Weights of a small transformer language model: MLP 768 squared ReLU, RMSNorm before each block.
MLP neurons of a small language model. Each row is named by its layer, matrix (up: input weights) and neuron, and shows model dimensions 96-159. Each number is 50 + 15 x the weight over its row's rms, rounded and kept within 0 to 99.
A block is one neuron, or neurons of one layer that tend to fire together. After each block is what it responds to, as a language model described it from the Wikipedia text at the highest values.

L4.up604:56 26 55 57 61 29 50 46 56 51 79 72 44 38 14 29 63 48 61 79 29 37 40 50 56 39 63 33 42 33 47 40 69 43 51 52 58 45 41 57 37 52 61 63 01 30 25 34 24 40 35 61 41 65 63 42 49 38 42 69 39 56 65 32
Description: Word-final subword pieces

L2.up158:61 37 36 37 48 59 16 69 60 59 51 53 62 47 48 55 46 33 65 43 58 67 45 25 45 59 66 41 47 57 68 37 32 36 72 37 66 27 44 46 47 74 40 23 73 34 38 40 66 79 71 72 44 62 69 54 27 36 25 79 45 47 54 53
L2.up159:33 58 62 26 46 63 29 56 58 39 48 40 50 44 67 25 56 71 34 44 35 59 10 64 73 48 50 50 63 26 78 61 60 56 42 33 52 41 49 54 52 14 58 48 80 57 65 42 60 73 35 21 67 57 41 44 40 45 63 32 54 20 77 53
L2.up178:24 56 24 54 58 70 43 36 41 33 45 43 77 19 32 38 42 57 40 58 44 44 42 32 69 32 43 50 66 76 63 79 34 62 44 55 25 46 55 44 34 38 43 69 71 24 25 61 52 61 35 46 59 30 59 37 56 32 22 49 45 56 66 61
L2.up225:57 56 39 41 59 47 72 47 37 79 63 48 68 64 53 70 44 39 53 42 55 59 64 68 83 41 43 71 53 35 60 31 64 63 69 51 57 34 56 33 36 42 69 45 45 65 58 70 72 47 61 46 47 15 61 70 74 56 59 38 60 69 65 49
L2.up307:45 37 54 53 43 48 42 51 64 58 42 52 32 61 50 81 28 44 51 76 57 34 59 66 80 49 22 40 65 44 67 57 65 63 41 69 52 50 36 60 38 49 53 14 26 15 51 54 49 42 32 48 47 28 45 81 59 68 75 54 30 49 67 52
L2.up521:53 53 60 42 54 58 84 63 81 55 30 47 57 51 72 30 42 79 61 63 72 32 27 49 57 63 57 54 42 51 68 60 37 37 55 54 59 34 22 59 35 33 39 54 49 39 58 62 43 54 17 48 46 63 32 63 45 36 82 78 75 47 35 60
L2.up582:39 36 61 46 57 52 66 47 47 73 16 89 68 64 53 49 53 67 73 54 36 52 34 49 61 52 54 24 47 33 73 59 32 60 56 49 57 21 60 67 45 27 64 58 40 32 69 42 54 55 45 20 63 49 54 46 57 57 60 30 44 47 60 55
L2.up760:27 42 43 56 85 35 44 64 44 59 44 40 46 25 49 29 48 31 32 44 24 64 63 79 72 76 36 63 52 37 69 52 80 77 57 57 45 40 32 46 45 42 60 33 31 27 31 36 51 37 48 48 92 42 40 63 61 55 62 60 54 84 18 60
Description: Mid-word fragments

L6.up175:45 40 49 42 81 65 61 49 61 44 65 38 61 36 60 18 46 57 59 52 42 54 66 59 52 31 52 59 47 47 80 45 70 51 53 54 60 09 42 62 38 65 55 38 38 68 58 52 54 44 63 58 63 49 53 54 76 37 21 65 45 45 55 33
L6.up339:35 41 54 59 68 53 32 56 49 39 18 56 63 40 38 59 64 44 37 62 35 39 36 55 57 69 39 49 48 56 59 48 75 34 45 52 54 32 53 42 35 58 28 51 57 79 40 43 16 55 47 56 31 26 39 42 30 23 36 35 48 21 32 45
L6.up345:34 73 48 45 53 51 60 61 68 69 57 19 42 58 73 25 51 46 28 27 54 77 70 45 71 58 45 44 65 51 54 48 68 45 43 79 57 45 41 39 31 47 27 75 64 60 45 67 33 65 54 67 40 14 31 54 40 59 48 38 59 23 48 76
L6.up426:52 92 44 36 75 59 43 61 38 66 40 51 48 68 48 27 85 47 49 73 34 41 50 45 67 69 60 60 43 28 57 53 82 57 54 25 37 44 63 51 69 44 68 41 23 71 56 66 29 52 45 56 64 30 38 45 23 90 76 21 48 58 35 25
L6.up523:12 34 66 21 42 80 48 35 46 57 42 44 45 27 30 54 24 35 82 67 32 43 55 62 66 48 70 74 48 15 41 52 63 48 68 60 66 14 71 73 50 18 57 77 47 60 69 63 26 48 53 49 38 37 53 50 55 37 64 42 45 60 52 24
L6.up585:71 57 22 40 60 62 29 57 41 55 50 64 49 48 42 33 30 56 49 52 53 56 32 70 48 30 61 02 79 49 46 28 68 55 89 06 52 40 33 51 49 72 62 57 29 66 31 39 38 31 64 49 41 43 62 51 68 58 33 53 55 41 46 28
L6.up633:62 76 71 50 61 57 56 66 53 41 57 48 65 36 87 24 47 65 41 47 25 68 37 49 50 33 63 87 30 83 51 64 69 32 82 47 76 50 22 67 63 55 46 60 48 60 56 52 55 44 47 57 37 23 47 45 74 55 42 54 42 68 47 27
L6.up763:55 54 54 18 50 30 82 35 52 57 41 41 60 40 47 40 62 54 34 57 42 56 58 29 53 58 85 33 58 44 47 58 32 19 30 39 77 33 44 62 65 60 73 45 32 46 51 38 19 39 68 55 37 48 46 51 28 56 50 38 37 33 68 44
Description: Finite auxiliary verbs

L2.up165:31 43 79 48 43 47 58 37 39 51 55 52 76 69 26 58 42 57 52 29 42 26 47 65 45 19 78 81 50 57 61 31 43 42 39 54 56 45 29 26 62 56 34 47 14 70 58 44 69 50 75 22 61 48 85 32 31 47 55 65 48 70 45 63
L2.up205:57 43 66 24 44 62 29 31 51 68 53 62 59 32 57 49 25 50 48 53 45 27 34 66 61 67 67 41 48 58 59 38 42 77 17 62 35 58 67 50 52 67 72 48 23 74 49 62 52 48 62 36 29 41 84 51 58 41 52 62 41 56 38 88
L2.up281:41 65 71 81 34 56 44 67 38 44 52 57 72 46 45 35 77 38 44 34 47 47 62 31 44 27 59 46 38 58 55 81 70 35 81 59 73 77 68 85 31 31 31 60 60 50 48 30 59 64 63 50 49 46 54 30 60 26 53 38 58 57 73 49
L2.up297:53 68 68 40 31 73 19 62 64 68 33 55 52 49 69 63 57 37 53 37 53 52 25 48 40 66 53 65 32 61 52 50 62 45 47 57 43 62 33 62 43 49 62 50 42 64 46 76 49 48 57 50 37 81 69 63 28 67 37 59 48 75 30 54
L2.up342:50 35 61 72 47 30 37 40 63 55 59 48 47 40 31 64 66 56 44 58 49 68 81 32 38 68 71 90 57 52 39 48 51 38 85 50 36 19 45 54 42 57 62 36 57 66 59 61 56 56 55 44 64 66 46 50 36 70 57 65 24 62 64 52
L2.up376:44 55 44 65 50 46 61 61 29 66 42 68 42 42 47 44 47 45 15 68 43 62 70 48 47 37 50 66 65 33 43 45 47 53 55 56 40 48 76 50 34 35 41 43 63 46 45 69 49 78 60 39 45 64 82 37 38 52 40 55 40 68 45 47
L2.up447:67 73 70 48 46 57 36 39 48 63 51 64 50 35 37 77 41 44 46 33 39 56 50 22 45 82 28 35 64 67 61 56 76 51 45 43 41 43 26 50 29 46 49 48 62 60 56 78 65 42 46 33 55 78 51 29 40 49 45 67 48 72 45 46
L2.up489:83 39 37 38 43 76 41 57 53 86 48 59 35 37 86 38 34 46 23 19 42 49 42 66 59 42 57 35 68 44 76 45 32 61 44 54 63 40 65 66 66 62 54 50 59 65 39 90 54 50 54 56 57 05 54 60 66 54 52 49 54 55 58 22
Description: Heading and sentence ends

L2.up69:44 31 57 43 48 73 38 54 54 36 70 39 72 32 33 45 20 63 43 56 44 50 47 45 50 53 36 33 61 53 46 72 44 42 36 34 67 55 45 59 44 26 72 75 58 60 52 72 61 15 32 50 75 46 51 50 65 48 73 52 58 74 54 37
L2.up87:28 75 62 66 55 62 25 59 53 03 61 57 56 40 47 53 30 40 51 36 46 69 62 54 40 45 56 65 61 56 58 80 51 60 44 19 47 49 71 39 53 54 61 56 67 32 73 39 50 62 76 69 16 59 69 59 52 43 28 48 72 58 64 35
L2.up348:52 43 39 33 54 43 54 64 33 69 69 44 66 66 35 77 18 25 49 56 42 70 60 82 73 50 45 41 38 46 68 72 49 31 47 37 30 92 52 63 53 40 41 40 24 45 50 48 42 33 71 60 43 41 54 31 40 76 46 38 56 45 30 46
L2.up453:36 53 70 32 33 45 58 63 35 47 54 69 66 55 40 46 61 51 53 72 54 63 55 60 59 51 35 44 40 54 67 84 60 62 21 56 65 52 35 49 42 62 24 53 56 36 56 64 41 37 63 44 32 61 49 52 43 44 44 46 62 74 41 39
L2.up486:45 69 56 47 76 46 83 55 43 50 81 57 55 59 57 39 40 32 64 35 82 80 55 74 30 28 41 33 50 38 36 47 49 52 58 61 42 63 48 67 23 41 66 23 34 70 44 52 37 56 45 61 53 33 58 22 41 44 35 44 52 45 66 55
L2.up584:51 55 58 23 43 55 66 60 27 41 54 57 56 56 26 49 15 66 61 54 35 47 59 84 36 38 33 44 38 47 63 80 46 33 38 47 46 75 58 65 24 19 68 56 56 68 39 72 32 44 52 39 42 72 72 47 40 55 50 35 62 76 79 17
L2.up641:39 59 67 38 84 50 53 71 74 59 36 28 46 53 28 39 51 54 41 60 64 60 53 58 48 50 31 40 14 30 26 50 20 50 42 77 29 16 41 57 54 26 44 51 35 28 42 47 51 30 40 38 56 50 63 48 43 48 73 48 22 64 59 64
L2.up751:45 83 43 55 87 44 60 93 62 47 36 60 52 53 54 55 41 57 30 31 25 26 61 54 59 58 33 71 33 52 60 25 44 55 19 15 47 56 22 41 52 25 44 75 37 52 57 22 52 39 58 60 69 60 27 60 22 24 70 57 72 60 24 37
Description: Word and year completions

L4.up107:53 25 33 51 51 63 14 53 38 77 55 65 68 23 34 73 36 71 51 51 47 44 78 51 72 21 66 33 48 53 45 34 54 49 51 52 56 50 38 36 52 27 45 41 77 38 37 64 45 72 57 50 75 51 76 44 32 46 14 75 40 48 34 29
Description: Mid-word vowel fragments

L6.up7:32 51 70 56 55 59 66 73 48 31 53 33 70 62 38 59 29 72 67 57 34 36 81 59 11 60 47 57 43 55 80 47 42 58 29 43 57 60 43 75 55 36 56 53 49 36 54 40 36 58 63 32 53 56 84 41 66 56 71 32 65 39 57 38
L6.up67:57 60 38 36 53 64 65 66 31 49 35 50 54 78 39 66 28 88 63 60 75 74 61 99 41 63 36 68 60 38 53 37 37 53 32 61 45 52 31 38 50 35 17 52 63 59 30 67 45 20 60 30 30 62 58 58 35 36 43 51 54 46 50 34
L6.up86:53 75 49 37 32 44 34 36 69 57 60 50 76 63 54 61 21 58 58 46 47 37 43 36 47 42 61 61 55 55 57 54 75 40 68 18 74 70 39 35 68 73 65 63 52 55 61 64 31 22 34 65 34 79 77 46 42 34 72 40 40 35 63 56
L6.up189:37 62 57 70 42 53 65 59 32 48 53 37 22 70 25 61 46 67 48 78 36 56 66 72 40 20 62 38 40 53 50 78 45 62 45 75 33 61 46 46 59 36 40 42 48 74 40 82 34 80 39 24 44 38 54 71 66 66 69 34 61 41 32 55
L6.up220:70 56 63 49 54 69 51 49 22 55 41 71 58 48 63 13 46 73 67 51 47 49 42 55 50 56 59 37 38 66 61 55 52 73 37 40 56 37 39 35 49 37 37 50 31 52 34 57 63 53 37 48 48 80 56 18 69 68 74 79 47 80 53 34
L6.up256:48 52 59 37 32 69 51 65 56 49 51 37 37 36 37 77 27 46 56 49 58 51 60 46 65 63 41 60 55 49 62 59 67 53 69 31 70 62 42 66 84 49 81 54 60 60 58 54 30 46 48 40 55 84 51 48 39 47 68 31 41 35 66 33
L6.up508:44 51 36 31 80 80 66 41 49 62 52 21 54 53 38 30 66 63 44 40 47 31 43 73 34 42 53 62 48 42 62 45 50 31 59 55 59 35 62 16 23 63 38 45 60 50 55 31 35 50 48 36 67 66 41 60 67 43 53 32 53 35 36 31
L6.up696:52 46 58 55 44 58 39 40 50 14 67 53 57 62 60 62 41 55 52 61 36 45 50 77 28 33 40 16 58 49 49 57 56 86 59 44 64 73 64 60 46 45 47 39 53 40 35 31 39 35 14 43 40 54 58 36 51 51 62 54 41 53 49 51
Description: Word and number endings

L6.up62:51 68 35 52 67 58 51 42 40 49 47 75 36 63 69 45 53 46 39 57 49 38 85 48 32 39 59 43 59 72 47 49 70 44 72 64 39 44 51 29 42 72 53 67 56 37 39 43 20 54 28 95 54 45 19 41 47 42 52 40 29 38 54 73
L6.up100:65 32 67 70 53 58 34 47 49 66 56 31 50 42 63 32 67 47 53 42 42 45 19 44 39 77 61 55 65 41 48 33 65 58 61 21 42 21 31 83 51 54 56 54 53 46 58 45 75 42 26 62 62 58 48 42 43 44 71 38 40 08 53 51
L6.up181:64 61 68 50 35 37 64 62 71 47 60 31 48 57 57 50 49 78 42 31 22 67 18 74 74 45 34 31 58 58 76 61 56 43 50 24 42 66 65 81 57 45 57 68 35 36 38 59 50 45 44 50 56 89 55 73 44 64 32 86 41 73 64 77
L6.up297:22 63 37 50 48 38 54 37 25 73 72 54 58 52 27 51 49 51 64 52 45 41 40 12 45 41 67 54 51 29 66 37 74 41 60 45 25 30 30 70 48 16 44 81 42 70 30 52 58 46 37 45 55 50 31 44 34 31 38 49 60 53 43 53
L6.up326:57 47 66 43 56 74 66 49 32 74 62 52 30 34 40 41 56 60 51 44 58 46 83 51 25 54 54 30 57 13 57 61 58 43 52 31 15 12 50 32 53 27 48 58 39 54 40 60 52 61 54 57 61 29 43 35 40 47 51 49 46 48 42 51
L6.up434:46 38 62 77 54 76 65 54 28 55 80 52 57 61 77 41 59 84 46 75 69 26 41 51 48 51 37 50 38 41 64 50 83 22 51 55 45 23 36 49 54 36 32 65 67 60 50 63 77 55 07 28 48 50 49 25 42 72 24 38 37 52 53 40
L6.up468:12 69 25 56 52 55 47 37 59 57 51 45 45 36 50 43 77 42 55 29 43 59 69 65 58 44 43 41 35 41 69 73 50 79 72 42 46 34 76 57 66 28 34 58 45 50 55 58 49 53 53 45 38 46 35 06 58 66 33 81 33 52 71 46
L6.up670:48 38 27 41 63 71 48 60 53 73 61 53 24 22 83 52 62 67 79 43 61 43 41 63 34 52 59 56 36 71 49 40 64 51 44 55 59 59 54 74 63 42 53 72 57 55 37 58 70 57 42 59 50 42 20 34 50 38 50 16 56 70 43 74
Description: Word-start fragments, title markers

L6.up270:57 69 49 49 47 54 57 26 19 69 35 52 77 77 45 62 51 67 34 48 18 67 31 48 34 34 88 96 23 32 59 65 61 70 34 45 89 44 64 72 39 41 47 67 49 33 51 44 71 61 54 26 40 54 44 35 45 64 53 38 43 57 48 58
L6.up286:47 33 84 30 39 67 58 56 58 36 50 67 57 63 56 36 28 11 70 61 27 00 39 92 43 33 50 62 57 50 62 64 42 89 79 40 43 37 54 87 49 51 52 49 42 41 37 78 51 22 63 51 50 38 54 63 55 74 51 49 51 61 52 13
L6.up338:55 57 57 32 65 33 68 61 26 55 86 59 70 67 28 61 45 58 34 73 52 42 51 72 53 64 33 50 52 37 49 45 68 73 44 27 63 53 56 85 59 43 60 52 39 65 42 49 61 40 81 50 48 73 70 44 70 53 79 58 67 26 32 56
L6.up355:63 46 37 24 36 79 34 55 79 46 63 39 37 59 60 54 57 60 65 93 46 41 47 60 48 59 57 53 43 33 68 64 67 33 61 46 39 51 31 53 57 51 39 38 51 46 56 57 51 63 68 43 62 33 43 61 43 64 59 86 81 36 32 24
L6.up372:32 62 55 32 75 35 46 24 46 26 63 14 48 52 50 45 42 76 30 75 18 53 38 32 55 46 63 65 57 52 47 55 50 29 71 37 39 42 64 79 24 65 71 30 35 30 39 42 57 34 45 37 52 45 38 58 65 45 53 50 40 53 49 67
L6.up392:36 34 46 48 48 58 18 45 70 79 62 59 41 72 38 61 52 56 34 62 42 39 38 36 57 71 37 78 55 45 56 39 44 46 30 52 68 35 37 47 44 75 42 25 26 31 54 52 46 43 32 48 68 35 40 46 59 46 48 61 43 63 49 47
L6.up464:52 46 33 38 66 34 35 33 32 75 71 27 55 49 73 77 41 47 55 63 52 44 30 67 36 43 43 70 33 43 73 61 52 55 68 76 42 29 17 37 55 44 23 54 79 16 69 64 46 49 72 27 26 44 28 57 49 57 56 57 67 48 34 24
L6.up551:65 53 48 45 36 41 47 39 75 62 72 42 67 56 51 58 57 59 54 56 30 68 37 36 58 64 41 54 67 66 70 64 73 47 55 48 64 66 31 56 47 39 56 33 59 53 78 33 36 53 58 47 68 42 33 54 37 49 61 63 40 60 47 45
Description: Plural noun endings

L2.up32:37 50 53 56 62 74 58 43 44 60 52 51 51 46 61 54 36 63 43 57 57 54 47 72 66 35 30 43 41 50 64 47 35 57 42 64 50 54 41 67 55 51 60 36 33 60 27 18 29 55 47 67 52 42 55 71 49 20 69 53 36 46 39 28
L2.up53:23 29 61 60 64 54 52 42 52 47 27 50 62 46 73 36 51 65 45 48 52 56 58 57 63 28 33 25 49 64 58 54 34 49 63 46 47 75 41 59 46 95 39 27 49 25 26 26 76 54 49 47 40 52 53 48 53 65 82 37 34 40 51 49
L2.up70:31 29 66 39 73 70 63 43 77 69 56 46 52 68 39 44 56 61 28 43 56 42 57 47 63 60 45 51 40 50 29 60 50 21 55 44 09 25 17 56 59 70 48 44 60 60 36 65 50 73 60 29 55 33 40 27 28 48 47 51 52 35 55 47
L2.up183:72 44 11 67 67 39 45 70 64 51 56 41 77 63 43 38 45 45 49 72 62 58 52 47 68 60 49 52 41 56 55 61 27 55 53 49 42 35 55 76 58 53 22 56 36 81 49 37 59 39 66 46 68 51 48 72 44 57 47 63 51 51 49 56
L2.up339:19 57 49 64 27 46 64 54 53 70 58 50 68 46 48 52 59 80 42 45 35 44 36 85 83 48 57 53 60 62 42 47 74 27 87 77 44 33 45 64 34 73 33 36 38 61 64 41 32 30 63 64 51 22 60 56 21 38 54 71 52 39 33 40
L2.up391:32 18 50 53 25 47 47 78 58 42 59 54 49 19 05 41 39 74 41 59 33 68 59 70 68 45 65 47 22 43 23 43 40 35 52 70 36 62 28 65 34 57 74 50 01 55 46 41 33 34 86 41 64 25 44 70 40 57 57 51 72 48 58 51
L2.up506:49 73 54 44 63 62 59 51 42 55 65 47 66 63 41 24 56 49 41 76 61 57 52 40 32 40 62 36 37 60 54 61 44 26 20 69 33 33 48 80 53 47 74 42 37 56 24 51 38 40 58 56 48 43 35 33 65 63 60 36 33 58 63 89
L2.up577:34 66 61 27 38 52 53 56 48 61 63 41 45 52 56 25 54 44 19 42 67 66 38 74 68 56 53 49 63 41 56 54 73 24 49 67 38 26 33 38 43 72 46 48 43 22 61 47 59 65 66 50 56 23 55 53 38 50 59 52 36 38 61 62
Description: Forms of "be" as copula/auxiliary

L4.up324:60 83 67 38 48 65 59 51 29 43 55 62 62 57 41 41 26 39 54 61 77 40 71 81 66 49 36 62 51 54 45 55 64 42 38 25 45 65 51 36 35 44 43 31 55 62 65 73 48 41 65 47 59 62 34 62 57 31 49 46 39 64 70 49
Description: Letter a within words

L4.up745:56 79 54 45 42 42 34 65 25 80 45 52 59 49 52 53 69 78 22 29 49 48 10 49 58 38 77 31 64 55 60 50 63 60 57 53 40 44 52 54 51 29 57 51 63 49 38 49 46 83 52 31 48 44 40 51 61 56 66 31 58 42 43 78
Description: Section heading closers

L2.up86:59 42 64 24 31 59 18 33 56 50 42 54 46 63 25 56 54 56 25 36 57 66 47 57 54 50 38 53 56 47 37 55 38 53 71 76 51 70 44 51 37 53 70 60 55 44 38 43 43 29 58 31 71 55 92 84 50 29 44 54 35 39 40 52
L2.up96:35 49 33 52 37 46 39 42 41 33 75 33 33 70 52 49 37 76 40 80 40 37 55 53 41 60 46 46 54 51 50 33 45 32 73 58 37 40 44 38 32 31 35 51 39 56 49 48 58 20 89 49 45 48 48 39 64 57 49 68 52 30 50 61
L2.up134:74 62 65 65 45 60 39 59 26 61 38 46 43 75 70 76 42 43 36 55 69 33 42 64 62 50 31 30 53 48 48 53 59 39 23 68 34 64 44 66 53 51 52 46 50 70 34 45 47 67 49 09 40 31 66 69 52 33 59 28 49 51 48 57
L2.up241:50 62 51 24 42 72 41 77 23 20 45 49 50 50 31 40 67 45 31 27 45 44 72 68 29 42 51 38 25 43 66 51 43 40 58 55 41 78 48 39 24 41 62 62 72 47 55 60 34 56 65 41 41 44 60 28 54 53 81 74 41 39 50 81
L2.up471:66 53 66 35 37 47 52 65 35 57 56 53 47 60 44 67 16 52 55 38 47 50 37 60 22 44 53 28 54 38 46 36 62 42 37 58 17 48 48 54 34 34 53 79 48 60 46 90 42 18 61 41 50 52 65 67 46 55 46 67 30 59 64 24
L2.up541:32 44 43 57 45 58 43 78 19 39 37 38 43 53 50 59 41 34 39 66 35 50 34 39 38 52 62 39 44 39 59 80 13 40 57 52 48 56 57 40 20 60 65 49 49 44 88 62 48 37 57 40 81 72 56 44 33 66 61 31 12 60 74 40
L2.up639:52 61 51 07 45 57 41 52 41 22 60 48 52 50 45 73 54 68 28 41 12 50 43 47 30 55 65 56 59 55 74 21 52 58 62 59 50 76 40 62 16 81 68 55 38 54 30 44 35 42 60 51 54 77 74 49 45 53 60 55 13 68 58 54
L2.up692:71 56 57 57 42 49 43 47 54 65 59 41 59 74 61 42 39 59 42 42 54 72 52 40 67 70 36 41 21 58 51 54 13 66 56 29 49 59 45 49 33 12 53 45 30 36 49 33 65 60 60 61 74 92 51 68 14 39 42 63 46 57 27 41
Description: Noun-completing suffix tokens